MLP neurons of a small language model. Each row is named by its layer, matrix (gate and up: input weights; down: output weights) and neuron, and shows model dimensions 96-223. Each number is 200 + 30 x the weight over its row's rms, rounded and kept within 0 to 999. A neuron's up and down rows have the sign that makes its largest values positive.
Before each neuron's rows, "fires in" lists the words (lower case) most often at its 100 highest values on Wikipedia text that the model never trained on; "fires on" lists the tokens most often at its 100 highest values on Wikipedia text that the model never trained on.

fires in: "s", "to", "own", "of", "the"
fires on: "'s", " to", " own", " of", " the"
L7.gate1024,159,204,202,158,225,196,182,233,253,179,162,172,216,244,190,180,232,194,196,257,215,245,178,161,211,197,171,203,201,163,200,233,159,233,142,201,232,227,149,233,162,174,168,172,154,236,152,197,182,238,188,199,240,206,196,186,170,214,235,197,245,204,253,171,156,182,158,238,172,233,211,177,181,223,230,171,231,205,179,234,221,214,223,181,167,222,220,213,225,144,243,255,141,206,150,205,211,196,217,251,164,198,197,154,200,225,201,168,151,207,190,226,168,201,199,150,223,210,200,215,246,175,140,170,236,180,195,183
L7.up1024,202,192,218,200,214,240,199,207,197,150,223,221,198,219,211,183,139,238,163,206,263,184,213,202,219,172,193,177,199,210,199,255,245,217,226,158,214,182,164,209,195,171,198,208,268,189,235,213,229,205,189,220,222,185,171,254,168,249,87,218,176,235,198,253,144,198,203,234,217,156,240,207,183,219,214,190,198,214,198,178,186,213,174,220,241,208,180,211,185,174,227,250,159,179,172,236,265,177,210,237,182,185,202,240,189,162,161,151,196,273,181,254,221,166,226,150,230,215,169,200,190,190,228,217,241,166,173,217
L7.down1024,185,203,180,187,183,229,203,181,219,194,250,207,176,146,195,242,204,187,221,167,200,184,213,187,184,180,180,164,197,222,203,188,159,196,238,204,172,193,194,186,199,203,166,188,216,171,213,152,242,198,263,164,200,179,174,231,219,207,180,212,195,215,189,221,183,231,194,154,123,218,213,183,210,169,163,210,189,193,186,231,227,155,221,237,197,241,233,201,226,227,166,228,185,184,184,209,232,183,151,222,193,269,208,215,187,210,167,167,223,145,168,179,174,230,218,165,191,209,153,170,172,176,255,173,246,214,255,152

fires in: "he", "they", "the", "a", "cursed"
fires on: " he", " the", " they", " a", "el", "urs"
L5.gate76,211,169,157,201,213,211,198,218,155,211,176,208,198,197,167,198,243,178,227,289,188,181,246,207,234,183,210,253,109,161,178,199,194,190,215,206,211,188,190,243,171,242,194,197,189,161,222,218,176,151,171,168,200,223,246,204,205,209,245,178,235,219,227,180,168,144,177,148,186,258,221,200,210,212,190,208,231,252,139,182,207,227,217,205,187,208,147,235,176,176,231,214,190,162,199,206,181,198,251,199,182,187,170,224,188,253,239,191,238,203,202,175,179,256,188,229,177,228,170,175,188,199,254,220,150,165,140,201
L5.up76,230,252,213,166,188,161,193,195,192,210,237,196,145,210,205,199,194,210,251,229,205,238,194,197,162,179,179,204,146,166,189,222,224,201,184,185,185,235,178,201,230,217,213,153,206,243,138,170,207,190,210,224,181,173,242,155,184,164,219,230,231,179,219,249,208,209,154,249,244,170,200,169,209,218,186,193,209,184,198,205,215,217,234,169,150,198,205,224,148,214,223,192,177,193,187,153,218,189,213,181,190,192,192,182,191,184,217,171,167,229,175,243,194,233,217,181,197,279,185,188,140,218,172,230,172,239,174,224
L5.down76,204,218,161,211,177,188,171,210,224,216,184,180,221,211,230,226,217,205,230,226,204,152,116,202,245,173,186,180,213,188,217,224,232,190,218,247,168,213,163,215,165,226,240,190,229,237,123,163,163,178,162,196,297,217,222,220,182,249,184,184,201,230,191,212,172,228,226,180,158,166,155,252,157,197,230,214,159,260,185,211,190,189,178,211,194,176,161,181,270,189,204,201,242,211,220,238,215,186,234,154,188,197,160,204,203,192,174,198,185,233,191,245,217,182,215,191,164,148,200,182,177,157,192,218,222,211,185,178

fires in: "the", "of", "june", "s"
fires on: " the", "20", " of", " June"
L5.gate1262,156,231,215,229,136,176,151,218,215,234,205,209,174,199,266,211,182,210,230,170,190,220,217,211,207,235,204,204,190,197,202,220,165,197,189,237,193,222,190,169,178,209,215,200,165,162,177,177,218,183,164,180,198,220,192,244,135,199,247,162,202,242,218,249,168,202,177,268,210,175,181,201,139,184,207,192,188,219,169,167,195,236,247,278,176,189,162,171,184,155,213,190,190,180,199,212,207,237,207,203,172,183,178,236,166,192,214,220,161,206,219,213,200,180,192,220,238,181,179,201,229,222,256,153,184,210,271,175
L5.up1262,201,171,159,201,248,222,262,176,185,193,250,192,199,152,197,200,252,194,179,194,209,211,203,173,218,181,248,189,208,195,198,239,231,211,209,180,243,189,163,224,200,107,168,182,236,177,213,225,201,200,192,164,244,187,254,227,191,226,159,254,188,279,234,212,158,212,223,231,170,194,219,198,194,198,217,215,187,150,193,200,128,205,216,263,216,215,218,223,215,209,227,193,194,194,216,190,171,223,210,218,214,221,231,151,224,240,281,148,196,199,217,244,267,149,183,152,185,156,189,193,190,218,270,192,210,185,212,199
L5.down1262,243,173,198,192,168,177,160,206,193,184,193,202,151,221,152,145,257,227,236,231,203,200,219,213,201,189,206,220,189,251,192,178,200,178,194,204,202,250,172,156,186,179,175,176,266,203,229,208,189,231,224,193,219,165,211,209,196,212,230,202,255,213,194,192,196,165,139,233,214,175,247,143,216,165,231,138,146,184,178,282,209,141,166,248,199,186,166,253,223,214,190,186,234,227,191,183,150,206,167,180,171,242,192,115,199,254,256,158,223,236,159,175,215,203,200,265,230,225,160,239,189,212,243,190,211,200,202,194

fires in: "has", "had", "have", "having"
fires on: " has", " had", " have", " having"
L7.gate490,207,200,221,182,236,164,192,213,169,189,191,173,179,190,195,204,199,239,195,246,190,301,205,172,188,180,231,151,249,242,155,196,143,198,199,191,166,208,228,232,206,182,222,211,228,255,226,182,287,194,280,238,229,187,211,197,210,250,177,195,220,191,216,186,179,267,216,203,200,233,207,182,167,157,197,144,126,213,194,195,194,181,218,164,149,212,159,155,225,204,145,194,218,201,199,225,204,219,168,136,260,176,205,210,172,187,231,201,135,180,185,174,148,214,172,204,215,183,186,245,188,211,240,203,173,189,164,217
L7.up490,213,233,173,214,219,224,177,155,151,198,188,194,198,202,187,138,232,176,203,186,204,204,232,239,169,204,205,198,194,169,251,169,140,220,197,179,240,169,193,190,232,213,220,214,201,175,154,210,205,146,209,174,181,229,241,200,163,136,239,182,149,209,217,212,174,193,184,206,157,265,193,166,219,175,134,210,172,195,206,180,198,177,231,207,218,214,226,209,166,185,197,192,236,186,219,157,165,180,189,235,176,209,145,173,150,157,182,258,225,187,159,138,186,176,171,192,188,218,169,199,182,171,231,222,215,202,204,205
L7.down490,176,237,201,200,238,279,217,247,181,212,127,211,177,242,168,186,174,185,213,168,210,227,198,178,226,184,166,165,215,186,188,199,199,211,202,201,224,176,174,228,202,221,217,236,179,249,164,263,206,199,222,205,180,211,242,159,210,166,163,208,182,169,210,200,202,203,201,118,238,230,211,152,244,152,163,175,191,222,178,171,209,229,187,169,257,210,162,228,190,234,139,221,170,158,213,165,148,208,208,220,108,198,215,215,259,203,165,188,179,194,196,237,173,206,221,203,168,205,193,185,228,206,266,165,170,192,221,223

fires in: "the", "s", "his", "part", "a", "it"
fires on: " the", "'s", " his", " part", " a", " it"
L5.gate193,185,180,224,187,197,171,221,152,180,185,139,191,217,204,179,227,185,154,217,173,164,184,185,202,240,229,213,202,218,177,206,162,168,174,195,189,168,202,202,222,187,195,194,189,218,215,183,185,135,171,196,167,219,177,235,212,190,160,224,229,205,265,289,148,243,218,204,164,172,252,169,181,238,214,193,220,222,195,201,179,213,173,229,209,201,214,190,236,177,191,242,246,181,210,203,185,215,185,219,191,171,159,182,205,219,152,247,177,200,206,254,181,225,218,178,147,165,178,189,216,200,215,226,233,191,142,180,151
L5.up193,173,201,232,211,163,194,198,217,168,199,212,220,228,186,194,149,258,195,234,229,182,188,173,215,191,180,184,239,244,210,224,167,176,215,213,167,215,170,154,221,239,245,169,174,208,232,217,205,168,196,135,186,209,203,220,229,161,193,210,178,218,222,216,193,256,164,199,221,197,204,187,226,187,254,162,172,196,185,238,252,154,195,256,146,184,224,204,210,141,169,267,145,185,234,252,147,169,229,182,218,217,262,182,144,195,156,189,166,190,239,222,168,216,192,198,204,169,234,211,253,226,186,219,226,234,239,218,177
L5.down193,224,233,197,172,178,168,172,187,198,226,224,194,181,196,200,256,209,195,214,207,156,226,183,124,211,245,176,213,212,191,189,266,225,145,215,182,206,186,201,240,210,203,218,176,229,178,161,185,216,224,268,206,211,228,212,209,243,181,174,234,222,186,184,201,160,247,180,186,168,178,240,166,165,159,181,220,175,201,229,230,244,219,153,208,205,205,197,182,249,113,223,263,219,235,167,228,225,208,248,184,170,229,163,157,238,238,193,190,196,148,189,244,181,182,229,155,230,193,210,214,197,144,157,201,148,226,207,179

fires in: "has", "had", "with", "have", "in", "by"
fires on: " has", " had", " with", " have", " in", " by"
L6.gate1219,282,179,229,166,192,188,172,198,202,229,223,180,123,201,240,144,198,225,142,201,210,179,263,177,155,176,154,212,186,182,204,236,195,188,167,193,214,153,200,228,195,225,203,180,139,234,132,202,209,237,179,203,181,139,210,196,166,215,211,215,219,209,189,164,196,220,234,199,230,222,179,237,198,190,166,198,188,217,193,241,163,106,215,192,190,187,216,198,197,223,155,170,178,259,227,236,204,247,220,178,183,239,222,151,174,172,215,211,209,211,194,195,237,214,174,274,214,210,200,222,218,192,163,187,189,180,191,197
L6.up1219,189,199,198,195,172,248,197,190,194,198,158,241,248,182,137,205,254,199,141,158,235,208,255,169,222,189,245,158,173,178,212,229,158,186,246,195,235,225,233,189,195,200,172,247,198,223,229,189,193,227,187,170,211,196,252,198,195,142,158,194,202,126,134,213,173,228,188,211,184,203,268,215,223,190,226,161,159,161,246,172,197,195,194,211,186,174,170,191,182,204,157,208,238,196,192,232,211,215,190,205,182,184,200,197,168,214,231,241,224,191,181,242,245,255,149,251,186,238,268,248,163,193,146,233,225,204,243,225
L6.down1219,175,224,154,234,216,216,255,287,218,243,186,192,198,241,227,201,290,173,216,210,162,236,209,234,173,197,219,206,207,231,215,138,167,219,220,152,202,193,190,151,202,158,238,227,247,152,277,174,190,201,227,208,217,172,197,132,178,161,233,218,244,146,220,201,214,211,225,206,205,199,205,196,298,220,196,227,217,262,201,214,228,212,228,211,246,222,195,235,217,232,208,234,219,208,178,190,190,209,200,153,169,236,209,190,194,211,195,131,135,174,168,171,165,174,222,157,184,179,210,180,240,229,219,182,184,168,207,151

fires in: "had", "has", "did", "have", "does", "do"
fires on: " had", " has", " did", " have", " does", " do"
L6.gate980,248,158,189,230,229,159,151,237,233,203,225,166,177,226,219,232,211,248,155,134,218,193,197,184,143,246,224,196,161,201,179,207,174,161,147,182,214,259,208,202,217,172,166,205,144,231,141,139,248,180,190,157,177,226,185,161,233,212,217,212,285,182,206,208,197,253,216,189,194,188,174,162,192,207,187,223,216,167,177,207,241,187,219,183,220,196,258,238,266,196,184,143,232,192,143,142,223,155,183,148,203,217,172,207,187,173,145,161,219,258,204,186,236,246,176,242,125,167,205,200,191,196,206,170,207,174,165,215
L6.up980,194,201,182,247,198,255,169,172,200,195,194,174,232,239,228,190,198,213,229,228,171,221,204,209,224,197,207,175,185,218,188,200,166,221,144,198,228,178,189,185,213,169,174,256,220,199,236,190,217,200,201,230,219,279,161,199,195,173,242,174,194,180,184,236,153,199,200,190,193,224,195,165,166,254,202,221,168,213,180,204,241,206,170,221,160,182,222,218,311,256,164,157,197,264,203,171,178,160,202,216,205,223,153,151,167,206,212,255,148,178,244,160,187,197,149,181,195,165,197,149,227,228,236,234,207,202,250,251
L6.down980,167,211,195,169,220,228,249,223,179,176,168,169,236,236,231,178,173,189,168,151,232,229,200,190,235,199,182,199,211,189,198,146,199,220,191,189,224,176,274,227,201,224,191,233,211,246,188,191,247,205,266,183,191,225,154,200,210,178,199,266,201,182,204,210,221,218,189,170,209,235,203,140,205,212,210,180,213,182,254,166,180,211,203,221,209,259,204,200,199,187,116,175,225,248,222,164,199,245,182,268,219,222,248,144,223,154,222,241,97,201,194,232,207,236,186,172,185,177,146,159,203,193,159,230,218,193,257,213

fires in: "that", "as", "which", "and"
fires on: " that", " as", " which", " and"
L7.gate764,199,152,210,218,207,256,189,163,179,244,235,234,186,197,231,194,166,268,198,172,178,253,227,152,186,227,224,238,194,199,168,202,213,165,143,124,183,192,195,227,218,215,220,149,182,209,152,233,207,244,205,233,222,216,171,207,145,225,180,266,230,206,165,162,205,177,142,180,241,207,166,152,197,190,146,159,225,158,189,227,211,200,234,229,207,184,232,207,227,188,232,132,244,188,181,188,206,257,166,215,189,164,145,183,220,190,197,232,169,208,231,188,186,215,237,204,212,238,256,160,213,209,217,199,226,244,203,196
L7.up764,218,188,213,255,245,151,219,199,230,190,231,146,211,208,241,203,207,192,208,221,201,171,207,200,200,203,208,220,175,202,160,218,182,176,203,188,187,189,208,256,153,266,125,211,204,235,203,219,186,150,196,220,188,227,237,184,181,180,198,210,176,202,167,205,209,207,159,162,218,171,192,213,248,226,235,144,228,186,173,179,137,161,270,181,162,184,216,239,171,225,198,239,223,176,190,236,201,210,166,185,192,200,203,156,157,210,182,213,186,151,211,161,159,205,272,203,186,202,260,208,177,239,175,221,219,158,125,261
L7.down764,208,129,153,159,234,295,173,193,254,221,197,210,210,219,197,168,143,214,193,173,166,217,197,123,159,218,214,208,166,218,153,168,217,224,212,186,238,192,147,149,166,250,161,187,165,201,228,203,168,218,175,244,201,252,191,207,202,151,195,117,194,214,142,192,179,169,201,198,212,182,212,209,224,181,226,202,206,224,203,201,160,186,177,211,163,210,121,218,205,208,242,212,149,208,219,201,198,207,220,192,182,222,175,184,230,199,221,246,200,240,221,240,183,208,171,190,185,233,182,220,190,275,231,209,226,196,160,210

fires in: "as"
fires on: " as"
L7.gate296,203,183,266,151,273,162,179,144,177,220,167,159,221,243,184,202,202,201,247,177,198,201,203,177,188,203,182,106,222,235,156,209,157,228,190,161,175,205,136,203,184,216,232,215,239,193,167,220,216,151,172,219,226,239,204,255,216,186,226,192,204,172,215,177,190,233,186,251,194,178,192,229,241,201,181,191,141,219,244,230,214,188,260,195,207,200,163,251,197,235,195,234,203,188,169,177,198,214,146,212,169,213,227,206,201,149,203,190,206,174,187,225,244,176,211,176,208,176,205,188,194,210,152,233,192,191,244,189
L7.up296,195,185,166,235,222,205,205,232,163,214,216,192,173,255,220,214,219,216,232,187,169,213,227,192,221,234,208,207,231,272,187,196,190,221,225,198,270,227,184,267,211,165,213,251,204,249,195,215,190,166,294,230,249,224,221,237,161,192,218,165,226,191,235,250,190,229,178,254,244,215,206,206,169,239,254,170,159,123,201,174,205,210,164,209,190,184,154,196,189,210,175,171,215,167,174,270,182,207,171,203,176,217,199,201,223,250,201,157,205,191,229,182,208,173,171,202,211,222,151,174,215,195,161,215,203,171,206,218
L7.down296,180,190,214,221,199,188,207,162,202,209,193,179,177,235,227,180,193,243,235,217,222,167,169,212,192,195,177,134,259,201,194,153,195,215,201,222,189,184,260,149,117,208,176,190,213,163,222,218,222,165,200,202,208,179,163,220,185,240,248,251,176,181,211,185,182,236,228,256,181,206,222,186,238,162,196,177,182,207,266,200,198,182,241,188,227,180,201,170,149,234,145,208,210,186,208,186,235,217,248,163,168,222,202,124,210,226,183,225,172,196,199,164,204,209,216,235,191,153,186,224,186,247,138,220,176,199,219,243

fires in: "by", "from", "according", "of"
fires on: " by", " By", " from", " according", " of", "by"
L7.gate587,157,155,163,166,231,200,169,165,195,171,212,190,149,238,228,213,278,220,210,142,150,198,221,174,182,245,192,189,229,140,166,198,198,204,167,107,163,215,242,240,158,169,187,196,191,159,187,236,209,214,135,244,177,229,215,179,144,197,191,186,248,184,161,182,231,200,194,190,216,223,227,242,144,153,240,232,192,225,188,204,191,176,202,189,158,179,235,189,232,136,212,209,197,196,225,199,182,236,204,130,244,221,196,180,172,236,182,194,220,182,214,202,194,200,156,242,178,234,207,141,235,261,211,232,207,205,171,221
L7.up587,221,205,151,196,200,183,197,177,184,149,199,220,181,227,223,192,202,176,207,227,141,263,203,236,231,175,229,216,254,231,208,211,141,248,147,174,166,204,238,201,231,193,217,214,185,203,193,251,238,164,153,201,148,180,211,146,173,188,210,196,308,164,170,185,168,186,185,171,238,175,222,227,206,158,219,205,213,185,177,219,266,220,218,194,299,179,238,222,191,224,237,190,164,183,187,227,172,266,242,190,256,193,169,208,157,172,178,219,219,187,224,241,212,191,149,244,155,162,181,207,164,247,217,179,246,203,206,154
L7.down587,148,191,225,224,178,225,192,208,174,143,214,203,210,224,178,180,212,225,214,194,196,180,209,234,227,236,256,197,174,230,207,250,197,252,234,223,178,174,222,165,215,150,210,151,215,188,220,215,206,120,225,179,162,205,175,174,182,192,162,158,239,148,189,210,249,214,184,243,135,232,173,240,192,189,251,198,126,210,180,224,184,243,215,174,246,188,205,213,208,187,221,231,169,150,210,256,207,248,178,192,264,275,213,198,156,193,191,152,180,209,193,220,259,183,181,153,181,175,196,195,225,207,197,196,226,181,214,192

fires in: "as", "to", "not", "of", "no"
fires on: " As", " to", " as", " of", " not", "As"
L2.gate313,194,191,208,203,183,234,174,145,179,204,214,217,167,245,201,222,241,241,241,178,224,163,248,145,221,219,179,141,219,222,184,196,187,209,182,183,137,262,174,256,175,157,213,215,218,161,144,211,165,249,147,184,234,221,227,204,180,194,132,155,188,214,210,201,151,185,194,183,192,187,212,218,188,226,212,168,215,207,259,203,192,203,179,186,160,200,204,251,283,216,178,185,229,203,193,203,191,231,173,204,200,241,205,264,179,172,224,184,213,172,163,207,237,185,145,229,234,193,227,225,147,185,154,133,226,209,176,197
L2.up313,203,218,215,249,198,232,195,172,183,170,207,175,165,250,186,222,171,254,207,217,160,209,205,161,171,170,252,196,206,216,204,238,181,218,177,203,162,185,207,207,209,194,208,203,209,192,217,203,162,213,218,222,174,186,187,261,195,168,175,245,183,221,224,238,209,209,186,229,156,174,279,176,190,202,256,175,289,199,183,222,176,200,224,176,206,279,179,180,221,193,202,161,200,222,165,215,257,161,200,191,180,214,238,179,242,150,216,179,228,182,212,213,217,220,158,194,212,179,189,189,237,166,153,200,175,213,171,177
L2.down313,170,225,231,258,214,212,186,173,231,180,225,159,168,256,233,210,182,196,269,217,170,193,243,175,243,174,153,158,174,247,186,243,206,162,228,148,199,160,185,200,234,155,191,243,232,189,256,202,185,258,175,235,188,291,226,215,219,176,174,173,230,248,118,199,159,207,177,261,126,149,276,210,219,168,131,184,208,170,213,216,230,235,265,166,189,208,205,182,213,186,227,152,178,235,198,154,182,156,235,171,178,259,206,192,200,172,184,191,220,172,237,174,230,226,163,216,186,244,191,243,226,207,189,201,184,225,150,203

fires in: "that", "because", "and", "who", "as"
fires on: " that", " because", " and", " who", " as"
L6.gate87,171,178,174,223,222,210,189,146,227,212,150,208,216,207,196,231,254,208,235,206,204,254,176,209,266,158,174,219,202,231,170,184,207,195,151,174,150,140,266,190,223,169,251,131,210,203,169,125,198,204,269,235,237,203,211,258,224,171,206,201,220,195,184,211,230,143,203,174,210,214,216,224,244,235,187,201,203,201,206,195,247,213,185,202,138,201,243,191,191,213,165,155,244,231,250,189,166,177,185,242,213,204,201,193,204,162,188,264,129,191,192,204,204,212,207,246,245,248,220,152,168,220,253,173,184,197,171,154
L6.up87,194,230,133,257,186,212,270,220,220,205,207,154,158,236,216,175,209,207,162,158,247,214,165,227,187,199,184,235,181,204,197,221,199,159,273,219,170,154,206,182,191,246,182,236,197,181,203,190,215,222,215,171,224,183,195,202,199,220,181,244,198,197,166,218,196,247,191,185,179,222,156,129,233,170,171,267,158,201,158,199,183,177,197,252,153,189,183,209,205,195,265,224,217,212,207,199,188,252,209,206,197,226,196,202,265,173,165,180,203,175,260,178,190,202,201,165,198,164,222,208,272,222,185,239,191,191,158,201
L6.down87,176,200,206,231,234,234,198,183,151,202,193,175,148,164,220,219,166,166,197,172,210,186,231,207,194,243,177,156,220,159,216,165,196,247,185,262,221,217,232,204,201,198,95,183,152,187,222,215,200,215,165,238,190,229,196,131,198,185,157,213,185,197,152,246,212,192,212,279,174,235,199,223,194,195,231,191,232,183,214,190,234,210,218,205,148,195,199,181,186,203,194,242,212,240,222,205,227,283,204,214,159,228,186,186,177,151,164,220,213,169,204,160,227,198,230,190,234,215,187,184,183,174,173,229,216,172,169,262

fires in: "as", "a", "from", "of", "the", "to"
fires on: " as", " from", " a", " of", " the", " to"
L7.gate222,200,239,130,234,190,178,195,184,222,223,221,225,149,202,196,165,167,203,182,205,183,185,179,214,192,256,164,188,142,239,178,271,184,200,189,165,225,288,220,212,184,169,154,188,253,217,197,175,206,222,132,221,233,212,251,197,224,205,215,159,203,199,234,173,240,223,230,157,226,203,180,209,199,174,268,172,151,214,234,194,231,201,183,209,251,171,237,193,208,228,148,149,219,217,151,198,220,216,199,205,200,202,216,245,235,205,192,159,169,198,176,229,224,252,149,211,232,187,227,210,181,226,208,233,204,177,223,214
L7.up222,217,215,226,214,199,222,183,180,202,174,177,168,162,201,188,166,216,189,263,215,183,169,201,168,223,202,180,213,177,211,248,168,187,176,175,201,168,203,275,215,169,165,171,210,211,206,180,208,180,188,169,190,222,184,166,184,181,149,247,181,231,241,224,240,208,252,205,176,183,189,232,260,189,217,201,162,169,225,205,208,199,182,234,167,173,237,169,214,190,217,147,191,228,204,167,192,211,293,183,195,179,253,176,188,245,200,180,219,212,191,202,159,235,226,177,219,218,186,211,214,122,195,136,208,230,190,234,192
L7.down222,204,179,251,240,173,192,206,154,147,197,194,219,218,202,200,206,212,218,183,207,194,200,235,195,215,242,230,154,224,167,203,209,215,179,180,268,216,165,178,210,175,219,191,191,150,205,280,203,164,154,231,225,181,205,197,198,276,221,166,221,244,190,181,190,215,210,234,148,203,173,255,199,223,213,183,203,186,234,200,221,182,254,191,180,187,196,190,204,195,205,206,207,172,179,204,228,219,219,191,227,245,212,152,200,194,191,193,230,165,222,188,165,212,181,238,220,154,196,193,190,221,171,131,180,222,191,156,206

fires in: "his", "of", "a", "from", "her"
fires on: " his", " of", " a", " from", " her"
L7.gate374,210,231,212,232,206,174,165,195,118,210,213,202,236,227,164,209,206,199,239,207,172,207,191,225,211,175,195,211,174,224,184,259,133,199,236,176,174,185,206,172,232,207,202,133,184,234,186,187,205,153,183,183,215,201,159,306,244,173,212,195,189,267,169,156,210,200,180,211,189,211,190,174,188,246,258,229,153,189,191,206,185,161,191,228,190,245,173,187,176,186,246,179,207,198,165,198,186,205,161,170,194,209,197,203,186,229,191,206,202,157,157,231,237,189,158,203,186,187,242,259,263,217,168,212,156,193,229,247
L7.up374,246,226,186,245,219,199,198,140,203,199,222,197,193,197,251,208,160,198,175,224,137,252,164,190,185,163,164,224,225,158,222,214,231,185,235,169,206,197,264,194,157,154,180,181,218,209,168,118,197,253,196,196,221,208,167,199,141,141,167,230,182,217,186,238,175,178,205,179,237,190,208,230,196,220,179,189,215,236,253,182,256,218,159,205,195,250,210,194,224,212,214,172,202,203,218,159,161,219,256,201,196,201,159,157,236,152,182,182,187,189,265,246,143,215,232,180,201,225,239,216,224,212,217,202,224,213,218,205
L7.down374,181,185,234,241,210,173,166,190,159,228,173,242,165,213,166,195,211,205,230,165,197,233,219,214,210,160,219,203,186,198,216,236,215,233,222,181,205,201,186,173,220,255,167,204,148,195,206,163,229,138,221,199,224,200,188,169,138,208,169,160,188,195,205,142,205,171,164,234,178,206,188,247,221,170,259,167,153,182,175,215,191,154,200,224,256,248,166,182,201,209,205,257,205,212,190,171,180,210,186,170,224,185,158,201,207,191,209,173,182,196,272,206,240,231,208,231,219,153,205,171,188,248,214,184,191,190,162,208

fires in: "one", "the", "a", "an"
fires on: " one", " the", " a", " an", "20"
L6.gate1,181,196,123,202,170,189,165,219,152,207,282,208,203,225,233,228,218,167,177,176,222,157,191,171,171,173,229,181,157,216,203,192,237,168,170,203,185,232,217,168,193,182,178,189,203,177,221,192,164,199,267,194,187,160,203,191,193,190,179,220,156,204,264,187,247,241,211,192,214,197,215,207,201,199,219,228,265,143,233,250,189,245,238,280,218,196,170,180,134,154,230,201,167,214,189,171,218,233,226,213,206,181,224,217,178,148,261,180,223,181,185,205,206,218,189,239,239,225,175,149,205,232,212,205,250,219,228,225
L6.up1,209,174,216,164,192,147,228,206,172,171,219,210,179,216,232,183,271,245,157,190,150,239,180,193,244,205,190,230,184,167,210,164,134,205,232,156,221,198,228,228,176,216,228,225,203,215,199,258,197,277,210,173,205,157,229,243,170,274,165,226,195,199,239,206,210,246,158,214,195,214,269,225,168,203,181,174,165,172,211,191,173,197,221,182,209,169,232,208,263,201,186,162,234,231,184,200,208,250,149,170,150,201,201,166,186,166,206,230,178,168,181,209,178,172,159,205,192,193,224,202,203,238,210,165,271,216,199,196
L6.down1,234,259,237,148,233,230,225,153,202,269,188,188,178,157,213,183,213,199,250,205,197,181,172,219,158,240,193,226,161,175,172,200,212,202,173,195,209,206,230,218,246,121,169,181,195,207,172,227,254,142,258,218,200,199,208,128,202,188,216,146,220,216,237,165,191,205,183,235,185,199,252,204,190,248,229,243,262,234,139,179,194,202,184,205,221,156,201,235,238,255,168,178,221,199,210,228,130,188,153,202,196,234,123,175,196,270,180,220,229,178,204,269,200,209,198,227,172,256,200,200,220,192,201,219,229,219,239,210

fires in: "for", "of", "president", "with"
fires on: " for", " of", " President", " with", "est"
L6.gate978,208,192,189,165,179,225,202,165,172,180,199,214,211,251,237,184,202,216,179,192,222,231,160,174,182,190,199,202,221,218,265,172,196,212,274,209,198,142,224,250,171,141,181,171,235,165,219,208,162,190,236,163,190,203,226,189,160,183,215,221,146,152,178,198,206,219,243,129,175,164,183,205,203,121,177,247,196,121,201,217,218,194,148,244,206,180,170,201,237,219,201,187,176,150,215,180,177,207,170,218,216,165,211,182,212,244,169,180,191,199,190,219,209,229,164,195,253,216,246,243,207,189,219,192,193,224,196,197
L6.up978,275,231,150,203,180,277,180,172,166,199,159,206,222,167,199,191,196,186,163,216,236,206,180,223,177,159,142,268,219,212,242,206,189,212,269,189,192,204,268,191,221,107,172,192,226,208,197,209,164,161,224,228,176,224,223,158,164,149,225,235,190,202,175,205,244,230,215,199,182,179,183,207,186,149,203,217,215,215,205,220,194,200,193,199,186,210,239,236,195,217,207,198,153,206,171,195,219,224,177,232,211,221,218,141,163,249,213,204,216,205,203,197,227,198,181,223,182,190,246,196,228,192,194,187,179,146,194,210
L6.down978,226,216,170,234,215,169,168,182,173,249,136,135,226,166,186,176,245,182,252,230,193,149,186,226,216,194,247,239,192,194,199,212,208,173,199,168,184,215,258,235,176,174,248,209,257,205,200,175,176,195,170,189,199,217,120,223,223,196,232,193,195,206,219,187,170,168,189,170,249,210,237,183,187,227,172,181,213,236,195,181,201,185,240,199,192,131,195,195,208,179,227,192,223,241,188,207,245,155,130,202,207,233,187,211,226,135,194,209,239,202,208,216,215,291,200,200,215,180,203,180,167,229,192,195,243,170,174,233